Part of a small language model's weights.
Size: 5 heads of 64 (1 for keys and values), MLP 1280 SwiGLU.
MLP neurons of a small language model. Each row is named by its layer, matrix (gate and up: input weights) and neuron, and shows model dimensions 192-287. Each number is 500 + 40 x the weight over its row's rms, rounded and kept within 0 to 999. Numbers have three digits each. A neuron's up and down rows have the sign that makes its largest values positive.
Before each neuron's rows, "fires in" lists the words (lower case) most often at its 100 highest values on Wikipedia text that the model never trained on.

fires in: "in"
L5.gate278:515485590571547487530512513500499509541483550519582484502499544566459568498485506541593409497520458498408450514497527513502544439553417534562478419471547533565544442448418498514521470422449453535512490444549465506425522510518412496486488508485421475496536454446458500487525477440534458464
L5.up278:562532446524533515541476545501400453491509553555563521457589573481555584496529519516544515463566492513514514473499466502506510550551426568540402452475500477532543478542522530485575453531543501492465505483463474506523492569544483496455433484507442544514504502461488509525482459438529518495

fires in: "has", "have", "s", "with", "had", "its"
L5.gate243:534486518533545489509456482404452425497491504447466479488612461569499448468570497484495483451483495583484538510573502516495512504524567529574448473471489494484495566460481482524550493540538455545549551465510468523481475496501507484443517523471503529536521496440469545471481512464492528470
L5.up243:469533493486476521500559536491471508469494464434500437508446483411435480514485557501504512525538512533498510523495538424550474543526500540478527527502473542518456466557554493515530502469481525478495550532531475508484560529621489465558578514525464521483510485490455529453502526468522394506

fires in: "was", "is", "officers"
L2.gate343:489508516546466526497576504497562545508468483492506486492507592525461427425557463466429511486523505516556450481464431571517494497483552542543530471505530523485578534504514501551499512477508486508428499516472458502497463422504435431554607576474490526523596454464466531477538542529580497481
L2.up343:487528513514510453552499505554449528480490483454486514485477509480557504471568465504499456442456472517427553516489556508518499483521510446502573555477483507512501551609475535431530468500496427398474546515498476489554443600447472471454554509552489541529486515496516492524492552525565414530

fires in: "he", "she"
L2.gate544:464512496522424549417521535503538545448479531499545522520487562514504559474510514499533465477547481545482515553475492491476456528498484462497454499504514466527552526520552526500504482531481443538526521479546545488462447507575502536480444504518479528519506572531429529523446529468538562539
L2.up544:431488509518501468444520496476513540413507486454513546482472574517526540511542527539502532501537532438506489525465498452447524472482524418514520491544525433546523449488572540505519476500531512564504531521507456493501491550530526517457498477483420556512542546539466504486456520510549498540

fires in: "a", "actor"
L7.gate62:472480446524554462506553461481500500497505506512539533465517502546449508480463601528572413537530531473528474454479509554512455479468453519571497471555492533441507412571542494493511455486531430494508471497462397468520465497510521520466512549521426510474434452590458497582547495487471530511
L7.up62:475468421517438475464572490501467479399502552478512468515533494496461493475467473510456494471519490479521522461388454446517450570547576495450515484529503434467523540444510443490488498478483500507526521563507541445498434417491448563488528457543462516571542513507523513468528471500481535492

fires in: "also", "as", "with", "was", "and", "made"
L2.gate780:492486518467559525484575569504490485513507517488492540503499511524536515530535479547487471488478503494482503487534412528509434545475420547512455478481581474501476472499498460470554482452465551451526464475600493501533487437503475558464504514531472538462494446460424464526529554512463544472
L2.up780:506483608367563491540456460411559502449555560559469491516505565538468462481527449466528507472509565504451526421460478551506494499486502515528476444495449520460524410541504489464533551525474611436499457565528426504496547511511525471511509477557506540453466541477493485500495538436455481456

fires in: "2021", "2020", "2022", "2024", "2023", "2025"
L5.gate1199:457519525595481501461519557542484587508518564558499537408481497490474465486598508546559484455467465545449485495546495465547527542512494475495506511423480517614581513499438499506476538486466500466502454468518415526502526486565484514502448488537491524478527504430492439561478523473440491498
L5.up1199:532529614526463493435560513517412546521460526556538560415453447499505483463527525544560467532533491572428515493573537434559513474465473463450533571486523474537563498517526524524474553530496510447487478418508487513550485482570483535530429495453530490477544586475478432556535534498529410473

fires in: "had", "was", "would", "began", "where", "could"
L2.gate1106:495501507491524516499452426496513501544457445456518456487552510524533496544460512417531517454505513415513497498453455452499468549575506526462521505487565517496585536504505474497513492454549483517428453484486429565527555479457508566503579444540473461513496500437522491451473505533483525480
L2.up1106:574582555456551480500561509573495514505460494447427454537461399531503530493576509486537582501516440503564576529513548536493479424487507417504528505570532421442527496492528507524465533533495495511525548493499497505505483484531513515499500513441494451449546551433444497456467497453625573444

fires in: "2013", "2016", "2019", "2023", "13", "2012"
L2.gate977:494441528486529493464494413480530459499541547513521466469499464469513466436594554551468487470576468504518507486505465539538542541499496572517485430488503447448540520514513460462504478499498460574514482490464507440527545508558436552488423453500424461523506457436452474508531547493491481495
L2.up977:425532537487426450507609391557523495508553504456495474549483503515489454443496428500490495523437481465484504531476492432529467536499530475503519555517473546473441485548522561547466522463534453428493454537481530506461476443515572551499541489497482467525480575535494524483513462398498505453

fires in: "was", "were", "are"
L5.gate687:478521493464481537529538516454548523459509461425546466551521465477580464499497509522498502473510448530517506584581495488502510556507571514553509535483459544538482496479485477396491531527501514492526527526476429472526486427501456487506546474535493488519543476455530544432427529479546484498
L5.up687:557500530505544492553533526531494490492515555570486510506501501479573408548489469482467479473473519461474517500526497544525491477465484549566544452435498458474480538441509525458455463529493578485494566538526551504505494498465544528438528448480447481518502441548452441476512461420556524462

fires in: "on", "and", "born", "founded", "preceded", "to"
L5.gate927:495511450509521518507485514507518490505549504466464483434503491512463539565467491545451545491493481443496541576490450519469523492534498553507503452414458566498539508438449554541547514530475538540522518487474469509533500529500491460513454567485461504517508528432455505494409538520508535481
L5.up927:512465547477524431407502548466484503533489451516503512503494470455536534469557602556533511485468517527497456455503482527538522546522462460481496510549457559465504498574517537428528501518496554457487439514487459487506500505497510497472428462514477458492564508528430524390474512529510531464

fires in: "a", "s"
L5.gate984:431537508513465442553446486453444470568488520484476503479454550515552541449450563401535415483552466535543461595452483549526485491500531470523548526558461524515508480468514542524462536492494577466565448445538547496468561467439446597456475417541423496396494457454559530503494493530468520463
L5.up984:459522509579574468490474599498449486478554563552476471409485523477462544469478524506532486463505475490484523510542460518461520472486541537487485471450452526533501490477541508567540488447510439498502396511486482459506523502443440461491541461482470442535452476528507512401425465518513431460

fires in: "2022", "2011", "2012", "2018", "2023", "2015"
L2.gate1129:434522511560472520457520489456495489475466486447506480494534502539533528449490530495476473545518469566446557528470426519511432537480503496565540513520427493524451457477480509448465530549435529451493401505486487499526483481519496537421479483523500559479464578497485417573500527527540512547
L2.up1129:484542518572543489445466508506421468488535545509459477543498431510553486446555480550507538474446497523387502530509519458470485479444491415460501492504491466492497502474492557523481521512538478427524508500519497593513462518465571507537478468443511495501589527546528427532403526522496493459

fires in: "2012", "2022", "2013", "23", "13"
L2.gate40:455476497554474496467500478555547496493483533501527510459511546559487470462590500551553516486469437538506473534515457446502522475543418466507485496474462454522429546583543530453509552443566481478482463538448452451524465516578547546587609504494467503513548513542466519453487537542511504540
L2.up40:497482533527560410466480494457505489538558565586503540448420520552496425495571513575529514447472479577508466469614474562478528468564494491487491397460502486466510523519527553472536487555561466499504473583473447461472592533451503528523476510521547514459503510508548510515468463470464440455

fires in: "in", "without"
L5.gate289:484526510576495544531497567423525528542451483526515475495470519475485496558563511475512409467523502518473537479483421485516459471540483504568466514482499548477537527489435437507545567465523567526548481373541413464454558495548426510514475551498521584533492499524516474500525481396513527543
L5.up289:471517500536530502655530522444523423558532541567556446458554439464527440526506512497481550503477535484483505471527500511490528520404475412482510565510474462503515539522534411512443523433529475431494555493504492486453454525531467451460566500537451456467510517480488531491477482495474482483

fires in: "in", "throughout", "of"
L5.gate1042:454498480505555522513478478527400559470514550416564492486505412447485439539592428515519550528467525538444523543533503492518549458476541503554515497483583460483418424519492458492509461443495539435438503512513475540502414506547478433548459531495503485507516560474464505509517544530506470563
L5.up1042:514556539539500514531547504535540484562436544493470507566445510497517512561557541411419427510534534477499561477379479492543545483521446535501463478496580529486485442549501514510503528459514529559471492517472471478407560500527526521502487477469522509569410513532485541511532486482508499575

fires in: "2009", "2019", "2007", "2008", "retired", "1939"
L2.gate670:464486528432502495494588478463494449577580539549419476433487502497519503507513560461502502486508556560419528531495502448447456489556523482527515513472524572515611514480459485515467491465491558495412468477545479520568505553533453522546530512461557576542468475445514526453537502503580475498
L2.up670:498529452431447499522588401466538509538524536552441446480476475504448515518470579457536438464541492549472543524519503470501450498535597511524482452524547527491559495533468498569446475433471589528374473455485520445511507495491414471539554451522515510539442458482507565472524503470513544469

fires in: "2023", "2022", "2024", "labour", "2014", "turnout"
L2.gate201:506583497425534470474481528458480453489453563495449556521468498432562450461533474464525524533443484480514504478493459465523588406422546460421546552491501486530514500542520497511462525533431559569510476550563543466487541526487529472501490475548527474500567560528509410489447515469422494537
L2.up201:587489485488505510475543504503505476482464593476566446555481480507459490501464529479521537484504526453517490374432458544474509502449522521410452522492491484560438563552467427525461498488496524503551476518530523474528541531447521491521470557482554501403483499535487539528530532515470462536

fires in: "and", "also", "then", "for", "to", "the"
L5.gate1121:540527467485527486479446490456505520526544463549505554490481525562481470548487616548466488475454529503524561514521507542487504507547454494517504410506474555453499519481464464492504543518469557531536530473500441523548529549594501527542465548497481539442494484438508481549509539499458493501
L5.up1121:504565517464536558513486513510567450503540450485495503499512611562485502533533574511449475522589485491517515446531413485418474463531425529485501538504506555443546448512500490500536486499500468496499491522493550507551478506512551558520542459496456542455482449484514531516475512564493530533

fires in: "football", "played", "held", "player", "footballer", "athletic"
L2.gate198:441517516505554453410510459521474459548543531453462472419542517451495401486487471474549526461545495487500566513531499516454513493536533465503519566478474590508512550477515461513479504445478504438491445504584434478475450487491459430503524483412512539509473521447478545444487500502567485507
L2.up198:450483526468475505436500413494477495508500504474482439479478526453458453553466477476512472554517540459516553520526515593418538481463523468440470538546428512462473525546469417472531572473555457476523491534563521457455527465437488444562515502468527525504473501485516546469508498539495510471

fires in: "was", "been"
L7.gate288:506555555502536535518519432558535511535413567443369522495463490564543434512518492506497553483492491459552568483515497585532462581515477506476558529535480504508519543503498526462493515402474496501506520473509581522522518480482499494433515524447457493570518475512530598538439454506496527500
L7.up288:451518562458463489522478546550509544514458470467462435513490548499551561532522492466481545491586464506472501484498549415504536508521440498496442479524456505445499501528546458463472435529553524509473492447427451487563479453537512552489470529502480550517507487513468519573606459479505463450

fires in: "2009", "2019", "9", "2008", "1999", "1989"
L2.gate1086:520536517512486478484525513495496446486581600562515476478430522547477519441527493509547464477501548507474449471492547501444460532497510477470497577436500489488597537511484478585506516481489527527516454556514538512507493486469484465549490525463461467556452466491500534444433591391452523491
L2.up1086:477573472458463511500526518493496462525542497537496437475411485517503499442498531479556492539510544557477456488510567480533469537496540541512499451488517557531597587494492484543548505526493524504519467562542546541472471482487459456512497501443513461539484492468507523489495557475498473482

fires in: "2006", "2008", "2009", "2010", "2007", "2004"
L2.gate888:496436508509446453465540458475439494550470516480516523492520454510503487463524489536470397491526414522509496555526470515446444525503506409519507481485476447541490472432479522463445471453484453477503497541504477509521533493534551560507465510488489529528561529538472503536468444469510518524
L2.up888:543455533533544502443490544499508538471562525464485549473544445539473520473504492604454517520574523528499493385510551531556483551488492483535468522502492507510464455544543472504531413564517555408582575540585468519462476435465486474531462478469467437493535491540511503541547494513429433502

fires in: "in", "a"
L5.gate773:493575481504469488518517485516542457577479435560458463495459526503556495517463554463525484465436441527444551616533502482555464504608501529481532493455493502414551492494451441545493498496507559492567524462588491523494541507482482518536460456472465506445499495417497510500491526514580507498
L5.up773:529509493468453502473473609473475436531595477506457460525557508444520559416442559495588504507591500593501459448507562490410570471521492554579452523495485481563531523481475475498504551524513513487470518519523486480567521423484512471561446450507567474487469525502591447501469517511487476515

fires in: "7", "75", "71", "17", "77"
L2.gate1041:478505443542534519548509514462456480488457520446473484480566468511453518543468495429482485561490557562478481491401439511434452553467509535557532565461496458471481495470561455516436499516465453489532482511506601544496381486549465548516513520482444500567524528474511513460459470441450502507
L2.up1041:497436569514506454556484419527512513572549459502520433454444523456557464500515496459484421552506506467506491517540515501524599459529461457480469459506435520506583549499516511491497512528491479507524449438534563512529480494455493494489518549462501453536495501404504503485447478485431472546

fires in: "2018", "2019", "2009", "2008", "2017"
L2.gate808:497531485532530522481536516548460440447499554471542502527495591563559513432520527546486474489402491475461490499450493454540449441430434460482433576476532506542513508516547518556516503456487454541476518531457545473465432390587525553553482557486418487471478540529447489507469490499511502508
L2.up808:477519584496455450510481453522567485513493464513544529500482552546560548470551611522481493524501627548488618470500567442517578443535487516465445510527519472523498419459526566586540562513527509499480526506466505486500510506521446494595517426536507465416513497532515502488530446488436488566

fires in: "of"
L5.gate1242:487519495476509464453553403511532467541519501419507542489607525444567487379460558508491479484547475536478476420551598452573513543463501473575477448462482519499475554549493551493481509518494538467538506491474506476571432468547465494406510448506489472390563488498487506507488431506514490570
L5.up1242:484502488550502504526484488552488546512496439485493450486547489427466469489485449510524544471436485548488534447557482503502528488482482528480543416486553451488448457413477511530464520557473485479544488492433480548525449488425427540448402519477553442491425482561512423511466481533424465472

fires in: "2023", "2022", "2024", "2025", "2021"
L2.gate970:449541511437480487406533547422530487527469463475492509501477508498504486489546466548517481423440402540482496493531485492518490457438498441529521527491479546497504553522514516511473539476536522479503513502492514492518455429545531465451548528525502436529550562552460539481479501425561507465
L2.up970:525536544541485515526506470454468561544529609598518429458459544497543480525479501494466549466486444425534458555492431475490488410500518482448452480485557503539511619507510466445518513471490490518536514589581470527541470484473474496460524502473518532483513439493496511483486537466473492480

fires in: "of", "for"
L7.gate30:520567568452557501487540500535557483507562561481516549425547516517510483569554591433616563469489447502459466554583490465480488470479450481563516477472567547493492434508534474454449434450477503486540444457464456521471453508488586459516501486510554484474506445438458412491447554491478425463
L7.up30:512574567520479553499524523576522503551535569525528551453457490466515486598487580431590521495523487534510526532548499510484566479497469473528471480532537491499464527548553525492465495475423522542468545458531482482462568500481488410575487453489527466506537446473410443439474472485429424411

fires in: "on", "for", "in"
L5.gate418:499564539450468505568470573474459526499476510519521558432521486520437473507574576504440555434458494549484514560431472506548520524533490478539539548480494498461531527566506500511513531544545542493579524419589455422464509484502483546527497509525518476499551514460446462506487503527536503523
L5.up418:499466459497472580484553507496489495439483527475509540558461434465500586541468590527459490494516503491477490545451456408487468496510485490525556543466547466470498431521509513504485501529507472433538487556477491527480475524505463520518513534395487440470490566542493496516456471515536510510

fires in: "as", "are", "also", "were", "is"
L7.gate71:450529472499477525502472464512447492533467522457516435498492549515550392541549599500499595451460427411522458518477402525570485479564486558528510505438522454527548493458564433530481461512491515540516501526487482544497458485518536541506603467431405585519481531495549538502522501478521561506
L7.up71:518508462512511446477535495530502514543499505488477464483500562517510461529539505485580542489543457545489477520486490483538578563482482425524469394463507453506547524488462520498497538531519500490489454477522454552535499481556451534500527475498554568432429459483494449580437508499516535523

fires in: "2009", "2007", "9", "7", "2006", "6"
L2.gate131:591547515454487549455539475463514515506459488478497507403477487500566467477474484485542538542475476606467539549498463494483544575496507481445490479543500552527452534491526507433534520523479456443512450568501511449487526478523516532499421508491444575584514468482559459528480511405468415473
L2.up131:565543471540455509538488427489555524536495447495462473470556459501454603523450538455479529471511530522480489494465489492479509504501484484457458516505476528516549480487462471467580475485497535484541592513514476479441528485459445504578495486486569461499516417533504569486497498389425438503

fires in: "2024", "2020", "2022", "2025", "2023", "2021"
L5.gate7:554483541454467531459459452515511531508534460545531485440506562570499482590557557548529475494477526560487412481522485519496524483446476479495514504454481508482578485519518498501478510473537480541512501542522442450469545461514535557452465540554488432507493572444455453530392492498446432592
L5.up7:424542466516507482479496528465413543422495547554475475429450526565501480475561503503559503511482523470466482443515503463500474482453506487459492523459536532492566439504576438490469476504531418597522427447507508481499488541461486543536484480490480471485478488399505479537463478494564498501

fires in: "was", "is", "being", "were", "then", "been"
L7.gate956:487467450590464524583522561486506498418544436499436548512516497498534424476516464486472510476513470541482482491456459450515497511496534541554505462469502481466460488532512493452444503514420535498518500505606446497547484448581487513492493521473489472560528486435497502511459622456495481411
L7.up956:485536572551463527556590521501500506502491523490529465454424577529554472538547537550500498490579481536468553520506495491535538539523512555546544458472523473475516579547566519501536534520531471514500443461502529551524515420489480493460542455500545548538551521477546440508533546512576491503

fires in: "he", "it", "heavy"
L5.gate668:505551496505491463535561451485462475457399523538529513513481533492494491461458484461504493467536508549488528552459436498552450525537549518571560524438542499571501521539506510508467493531465537459519530534469482497479477435486492474516526539463486497476488466439490516451497524522568447536
L5.up668:555540507543509522618497531563471498467521528515527505493541533523528454437496614487518496465451447489520447458494422557492505463522464469571448523505523491552491457586501532553496449408456532464516490495499506492420490522502461427585508466510489492483552455528470505444500504455413456499

fires in: "as", "by", "to", "on"
L5.gate21:418526548490409569508547465518487524579574523455502556509473539528506479466480472499554444535577463480443544502487476484543535469498515518524598469486551505519495606518496488449500509455450536508519411514554479469468462525513479515548504467503493525505517496544496527500437547417492427527
L5.up21:479535498561471512450427490534392493467501556458502528444565526474502461418410474482522473502513506463501517440472549582494494539534539460514475532514527461525470558531512548475562517517398498453476489517506457485500486568514546520502416538516548447446501504512459562486473467470510445511

fires in: "of", "at"
L5.gate749:516511492500460487477454425506516557572503543518544557474511572556475493470503519507524474456524428489515447520560459516612444518505382540552497479415537549457556488541501504506490510502529530477482505458491445487505484463512456562466453461460514473451448429431489476560515494496507540496
L5.up749:507562441528472537490497509517529531484480500470456485503476541477462493471547432532502556536457507525570531501531472555545545465510530541540471491452503458474568424514496475554530517473439492472476564544476489545437535501519438478430533523534495481535580503596471555490500538462451488507

fires in: "his", "a", "two", "the", "their"
L5.gate895:463495441550512523546496493471516470474444517547432537446535477466508534407552524467518438484494526485425493546485460468613524573548526496505519563537503464526476509477462455574441464424512444463516495495557523551475583458486488465469451466505440475529507500489448525453474532598474527518
L5.up895:544471541513535469494475576493582475557526511530469493460524463451569530525515488464468548469528507554460456519502556442471422453490519461454494525491496493553558502510556504406453505521492493502512495558500458474499525461445471509545573454544461490486487566485559560485521478505506547506

fires in: "2009", "2008"
L2.gate315:521553540471466486510595491561545453463475521566522495537421484493479461435516492530533423506553477501489429431488450578498481531420563504521499515500535467484527498480506439542493514531418451489515487436431515453449484449574420483542462564487466448481538481497484563432506538548556481460
L2.up315:456501514484506480405552583521476481436507502603591485464502550492517517431484478511562531527458509532466492572536513504519530492521424509543460454543449505424456521549472529471466573530564556562465507457540427408530556470530403448592442508516598537566515454504512415506475530557536503414

fires in: "to", "and", "in", "it"
L5.gate113:528521499551607483579457541449441485479518536584527472432607503460556574554495507523584483493467509531517538507581461475478535455488416535560479493437529544468566536527464521498443462475473445549526470476498464548479454518496409476456480548464490462484553437515489497543505529567504487509
L5.up113:490542568546539448564493577525534437506484532481514480569500526477538444428462561550533520530462456528519477528609483471512542414506518529524449521467511541442511501431454463464530497507477457567478544515478514533483545494487508468485486475557531581563558477582555569550530417472422491396

fires in: "by", "with", "of"
L5.gate1180:604475521502577485504500501501492549510521487467534491478530501496496505509516521545556505425485504448486494546500536462511446464502540564473496537443500451494555477529574506528584490532491487443565474583529521585468469459453490555467484463484514446469491455532441492498490532474499504523
L5.up1180:491489471552514487517444503528525632515450523469451446563544479478481519532492499445502496479527508572469521510530509503576455507470450430477480500480475472504471493517537491526524482492475498489529517444465492511527486575545520521460450566470515538466516551443462506529482475422568537541

fires in: "by", "before", "at"
L5.gate929:496535509570491482519569472515500494503557521486506580463521464449575520453524487467531438516460453556454560449477506467580495564550479500462500493409533539459521552426432408487518535536440499524456487499547426498436470551444471534529544484505504539511520530494536515546438567490510461502
L5.up929:517496566481515522436539522541428437598466558489534426535529538419557501451525490525528479496519513449490558468491526530458498522533506535603433484477504485513516514543525518553559511429469461484535514507502483511538487545491488417472454514513588459516510570528494570507479471449501466421

fires in: "of", "the", "s", "a"
L5.gate1126:562484472525542546475537437543472510485506497439518510495512568553443460516528556496572483495512518457509491495576458434498540518488439555506466461449440576489554493508451516566486474479526475489523486435482479483479517508475544455538463637553556513480425464406545549558505519508507510564
L5.up1126:513452450552470549578476491453481486515423542415520528459523549485497474431503559446502497557560523451523477472496508508548457468532511553515529496454417512437497530533434454569464579516419543532547430540436375500509481518579536484489492516487449511500502495500495470557482478462519517510

fires in: "is", "was", "be"
L5.gate728:498582485525491496584474475594527554544440522478529497414458523512469503505482502483576546465529433467512496470487553559544465461443453549506423506430537476532493440527528488490503493485461494541495506424543430567481548580470479521482470528482404575554499474476441502511476505525557491485
L5.up728:545529541507500463460547488511564522560551446588548529394495466499499511388501518582592526490445465488532474495527462548518562523495496490580513474524497550527479487538520482440476509421474474446412460445570503466513484552470459508542463524442530414478500479574431468491493467530525514581

fires in: "was", "has", "is", "had"
L5.gate1195:465537509532472466462503555481539480488532503492449534450515527546568518475482512477532507486516480489451519502474545506510586503518443445521450528515485515527528484527467515409556506499490559425482509477576479492578469503530450503447552518464406505509527488449504528461494577465533523449
L5.up1195:448559561470473486533551497495562435485519604507475552516466525515579521539487429492503484470492480489426494511503500465497541483434486552497566522534487468526488447557523591506439479508466513472493484569561489511531500533515546517479548480415470510480546483435439501484526543414537390482

fires in: "of", "they", "what", "where", "which", "after"
L7.gate187:545499511439504566481501448513545463482491530510497559535506447461492532518529487484617546512478451490521484478426482482521474539473524536575534468510562450513480448563536430531474535492453524427482500492511442525556443493454461509543531509536480500462522568444481539403469533541488517440
L7.up187:530520532532485500463458465442512523568470491505512496503527499413495540549508508457506514490466502510432503538452508473482475459482455444486487554512463518490458498563535454432527462448462497467456446464531422438516495461438428501500516509419526465512522411521427529515541511552455535557

fires in: "at", "website", "whose", "whom", "released", "what"
L5.gate305:471499490510534535478565466476474535557516519484502507464575504485572578455476482490520468470561426532437566583498553463602457537496577497499429441435542522512583485520548490448446531508464452502580456464516526551550558437516534437562506454492415512501510529418436588510455513553476586547
L5.up305:525504493472523501505606454504522522505509525446535493539505468518541461520473541518507522533579448447501553431497555541520570500487542475470481491522536452492565456503580557439553564466468565536476448505434545544519527483437502479579597530549492515506556564494574602450482453542446534518

fires in: "that", "can", "team", "which", "children"
L5.gate1083:509487452442494458490540481456529526550498536552456481490504416538493515467492579499541480505536468504475571443580515451499474526516500472504510524499523445483549573510491511499496521574509469525491481447490447473514529514472504482525492535517529505521474461426518475499539521498512517521
L5.up1083:484496557565545576514484478519514543468486593438475546533531515523518557479461444454558479478477545524446484508593476504513473513466474506488548557541526496531515444431440526522570485495475449447486470491521483506608499574442512493477508492513489534464439539480470503498443493398463499514

fires in: "7", "8", "81"
L2.gate736:517486510475595463504481503532513527500503504469520501567446526503478565421563483456528463535536524514459442465534483448466491493443520463545542500488553510472506506462505536522480475430508439502567498503524533482498410483533508484525506487425432402537488463489474517479405495463489472498
L2.up736:564497552455538519490510488552508472523448496453514466531416502473446505466501510439489440553542518516466475477497418461491546436463516532588553449475536550446488520517460500529510509397551465497568492499500536494531409541470472536526488499514461439535487428505475531455456476477526484496

fires in: "who", "which", "they", "to", "can", "would"
L5.gate224:467562495468580514509531441460482501542568417533434483476486490522508523538498452455479519430488564470468547486474494479444410570592485469486526492510487463474473409552494512470529495541462509547573545538560440445493490481489452504512465559474520526530455542507435447493504528508529527513
L5.up224:508517599492506533495475484444470510573542546482526505544507510489545540482523522405480449468585460459484554533522509518560448543481489484504515469518485500524462510550553472452481529521419442488616442502505498461464487463519484520526481464497521522460473604433461545548476462499513528503

fires in: "and", "is"
L5.gate464:552539492499446555504489542470515522488404536551493558463548606547442476569537531526523555508508477459470521499533521554491457517513478550490466453474501508427498440481467523545464504516494496568515465581476454524490462475476497471543547554506520526424473478454495535558424543535440550582
L5.up464:425549509507495567546524524403484442475488457583502512465406489512496440429481509542484509550539502545476473493518504462526525440492501477602556543558512508493514495415498466426501537516492534527371436506515592510517572442403523483471496476542456533494523502455570577467519501422548621464

fires in: "s", "his", "their", "her", "it"
L5.gate1204:461480513495532477572444512437518505441506538400483465490529485551551563530508492484583497469549532483517489495476506488478478505496481519537461382444447547509538467505552482573505487553486469534551511490521477569557468498588506507437540490486514507514530402471507545504522558532518471483
L5.up1204:565494453489562462554479562454480461492505510512504402508526528548473438481405507485562466521497528440504463472577489497581420453440515375565490501445484527446490545534519557481468558418446450422492502488430530574448433520511461431513500527563484473478511495453472533525444488502538446508

fires in: "2012", "2022", "1992", "1892", "1982", "22"
L2.gate1046:515504607488480428463508571523526475525467453471526541419444557453475464447557473479544558433508500477431519489551579478490556470523464481458513539500435487515517557491493528474460502549553473455518523529441457504492453523532502517526530502435528467428443486527504588554471495535593455449
L2.up1046:477452469561494516465560473509513523523470573477483475498550504478478402554493426496494518534487442503497559514497467465504456510506506490523480453544477412467494551554518551472501494496493484488439472521489501476550532550523545503478521546540549480481442510478512533503457463582502505495

fires in: "he", "she", "egbert"
L5.gate107:516513506525496473512510554501434449498527513508463606520496448546494482467479407595570445467516532489432519506471519572480486541513531496519467551511470524571475549438504541463537432449495523411490476457503531462434497490434479560416481464473447483486551403443496478495443514555473503498
L5.up107:515525554534503490447446554477459471529505471529441513505532456433492518458546426561532526462470494462435497539583571474494518514421533508478461504543439503559472527514523493559528470526485549442496553404488510482529511524447471533402422428511514559525492447408461449434478483464440526516

fires in: "his", "the", "she", "he", "who", "it"
L5.gate724:500511457512535501537470495373557485499485459537457531465518498497541619517474508476495413474504472490511477519518491411465522523482506425500487458536532527542526466449561497424535506520451493487533451436515501481522502564518453526484511442557493436438553516487555410557464498489513493535
L5.up724:477488487547554513542520481527486383476501531522468429513543489446562472451524426472577494525492504480480505549468490454526496403449531448549505505500530464504419499614513478536506496504469543425503502438469527504576480451566425457538497481470475450429540505515491506448407471534475473514

fires in: "of", "among", "many", "some"
L5.gate673:470497471470555464459443520515542555484506534461445485486476499460555485587602483406543468510515467433486543481509458448542557499490457460526500501509517485562492510489533476529519506505468530494515372443463501517532530492511501529578485501457454503486439503523485408544534538500555544501
L5.up673:516533503467578547485567510431425530511523586478495533509517425494486486496526469487566507521587450523469466493578492455559488548451548405534450560526487527557427455517488513527476454509436460488504442470479493453472449453502481484443466499466480551442438500490455493554499477491498505530

fires in: "what", "has", "having", "had", "he", "have"
L5.gate138:437504580593483499538554514515445496565494569481471493463453480525500478422594474495529460460466399512478522486547486481469556522438431530428536514481471526549535530523436481577451467421444535424525448488562495590574515488458490470395534495482503482497530495434525477493484549484524514555
L5.up138:472497482561490518477498520496524493498483553505504420477456582477513469575549523415564468476510491515564508514552463487505508517538459563517475446503539455562453468455454494523544458540394551515556477491494481489496480449503557556488488479514506532456527510550496512477464444539523399546